MLP neurons of a small language model. Each row is named by its layer, matrix (up: input weights) and neuron, and shows model dimensions 16-271. Each number is 500 + 25 x the weight over its row's rms, rounded and kept within 0 to 999. Numbers have three digits each.
After each neuron's rows, "fires on" lists the tokens most often at its 100 highest values on Wikipedia text that the model never trained on.

L7.up682:470468498516489527515524485463540501489493471515506518519475460485541481465492497475465544472510503508443498477466478543525476507499488535491519470494504587505520526467480443548500470507526505531512510485497531497480463474479505458514502496509507502476490500450510496512539497520531510491486491503495456547489503479494515505497478542509502500498498532483503487492511495489452478529446516495470472523479531502466465506488491495459536487506493532489556490476473518537486533497492491506505526476505488558509499557468528515473548493460532535477521516527484526479486515458495508462454536465530521511509538499511467457524480496480508495506545483522488499501452521503494473484509445502512499536510500500450506529513490517468533481511481477502507483561520468513456504579513497
fires on: " un", " Th", " s", " S", " \"S", " end"

L7.up568:487520471486485510513487483502497515520497442532511469497501483500481490526528572535483489499522526501470511471519511483495557507503524509491491484488494474493565479508555491487524500513464512513523452456493434498500485490530525518531486478497436481509558518506516478457507510501488502430506541473466514471495479528523486577463518501494532517493522538483503490487482498507528495483454484518521519493519505488504528570493457474482493513530513466463515510443514481533492515513464526468508492502495493540476470536511487464494475508512495496474516446514496504507511470437553495495532484579482499495476500475523479487543501471494497534533495478506517495486499518451484496519477498496523512490477470547528496506471444490507481546542481500481482484499526528500451498528500500
fires on: " n", " c", "c", " m", " C", "enc"

L2.up514:495473531517456481488524511476504504467505480511559541505461500513517507462497527518503497471558497500541477538480515502502506485488533511505493429489471522482485494575498497495552490509489545509522459527497504515477482537481480479489453498498503527451507518469485507493487516483521510551491515503458535499474471518514513489514533499515520496504498460503492500513541503517481462492510485497498533536487505559497523539497514503473470524489512472504536468470502516490529483515501448511486512498525488494504508498484455544511460487577485515504511505509522494515484480543457569481476497487499494477523510501500535474499516528468467509488517495510494487508465512486492521486484516513532484487527472498518474511485493508528516508460494510452496466519483444455543454498506446
fires on: "os", "j", "==History==", "\" (", "\n\n", ": "

L7.up1165:538487513529512464507512496548522459484504507519511436561487489499502460499501492504504492501487427526521532537513526516453515481527498548529469546482513482528528523510513487499501539506512492498501466501515517473516522557516547525478507495486487484495489481523483514509451516520481502503475475488459494527542503478546502480469531530456458490483487467549478519492496486490495465490508467533515509506501512430502480519523499475522519519504529508539507545511520556511496464478463531510518508537486499513486533477485528533465505477505500477485506507501496495502524532478469498461476517449524505474516510454468487507494521470491513544497492491472485469499553484520527534453541519488504519468491513497558542496504503504491492530482533507511509511567461487476492525513540517
fires on: "\n", "\n\n", "at"

L2.up321:537519495489503501534531464506538489477534489494523482494504497524487529494465466504496552500488518517500489506505509497502553529517501522500488508505480481502491519471553483456540516506525480496487526542473510525467482510528473491519519506526499488501472463502492447501489509464530482481504458497496475502514510522556449520493515472504490509478496551511510503529514512474531535454548470490504503502542473487488480517475541485484505490475490513502505539530481522450481513507528448486490478522481516435446531455506492551475486508483510459480497462490545457537504517502498523482504498457509492514510455498501519479523530515537466511555483491530514481531498498560520497495515526468456488494487495484547541462478541476489462495499539513495517487504512476504530504510525512
fires on: "\n\n", "\n", " Ab", "ure", "ob"

L7.up636:557498486464496482483524474511489512484470500528469428507507441481547488502493525489521574496480541526479512531512492509527454511522537514497502493457515497520514540517523473466542536493468523500516500470478503472481532501489493511479498449514505507527526501522498513521482517463483525491479497488467455468504486495528481545473514479516506604515507516540456479530483517470515480526455528522506504490503481484462493466470537506482503511538509493525455520516495516518492541513505540502506484504504495501516469509529501511536485465508524502470469502465521447430481506505502516500504503527505482536495486514532466483511488522466506497527512477498495492481537508495483510542485505503556514473504480499528534520528484508527501511502508505469468512492533509508502518486494505
fires on: " C", " best"

L7.up798:489511525499524513512519481544543456470479481482522505494514522459486494507527509512495502510514524526475495518488490477543477481500511513489510541522481540466539497460507509467501562469488465491482498495515483483528478461518513503500520460471489514497468508491531440515506521466493511484489549484461480536479525494504519508525514500539453486455489509475496501488551467501500503479529531509505491441471520505516460502504489508478490499483502513484457531507455494467531512536477502486493480504511533485505476511513515504523507501501505495449462493481518508495532530528540504494513505504457510537473497509501527429514450483493497509489514513463473484435531489478503481507534452515481492479550520530425463470530503506507483478490531494545519514495469514469482503477510542
fires on: "i", " e", " v", " d", ": "

L2.up641:485473501500505469484479519461523481448537467496559484529489479509488511507468491500509515533472478518521486483507460492529494516531466492535496471471499532497510469519509490504518493493460461532480458518483475523506488512478507504478463475498518482495530484510536534513496488492543527509570500501454502561474490522482513501493480470528517508512493523479541472568475514512510503493557505489486470504489481435512511464510527430533485528458509513558471466489499522478494507508525468540497473551524453470455483517498509492484463473476510505455512470470513521502459507470528535496487478505528492497548484520474473528514496484508520509511502513495508508517459489514520480499547483526528507570508473472503486512464492500521535488489487506522496485511462508560541432518482507
fires on: ", ", " ins", " ass", "n", " En"

L6.up537:472503492511449517467482531500480567499473522487504486471522523515470489485486452492495475489459495530508545481532503546490487491498503481584522482473467451551491541524470496515483531487509478509529503461504520499537497489503457535448522509513467518472462503500500507499525543509494494476497515508495534480500550488467543469505513495485529546528499487483512485497521461501507494555509508502500478471497514498460471478523495504497495491487478476518510481512504520471526520476495489506497492485544481531522502473501505510498493503463529457535517499490534494532542542458488464492467473472462536481487460501486514507512532542502498507526490559457549511526512530488512467451517500494534542500486505492468508499535469526487485467491515507483494522467494496533493493541465472
fires on: "od", "ro", "ed", "m", "iv", "an"

L7.up761:528484466496495530505530458465525513528484514493506433462479498496496469483503481486497479480501510506533446476513520452514535498501491514498487497451504534490477510489513533533487524517541508550512495475488494474534478517500485479508453534486561485519476504576497499481516459486456524497464496466517474492535500476484522456512464473543496501489530534501494527506499496521518528501507463512514508489503489483482516525533500507540522497523544503506472486517531475556492493501490483489510502479485501504547520538534478492495519524446532479499462498464492536471481478529550472468528482483478508486507525445552557456530499513465484514514492491505519484501476539474479486522523533484522516543470491538539515509497483474481481519538448522501522479498463506522468531527497458
fires on: " ro", "2", " tri", "ra", "O", "ro"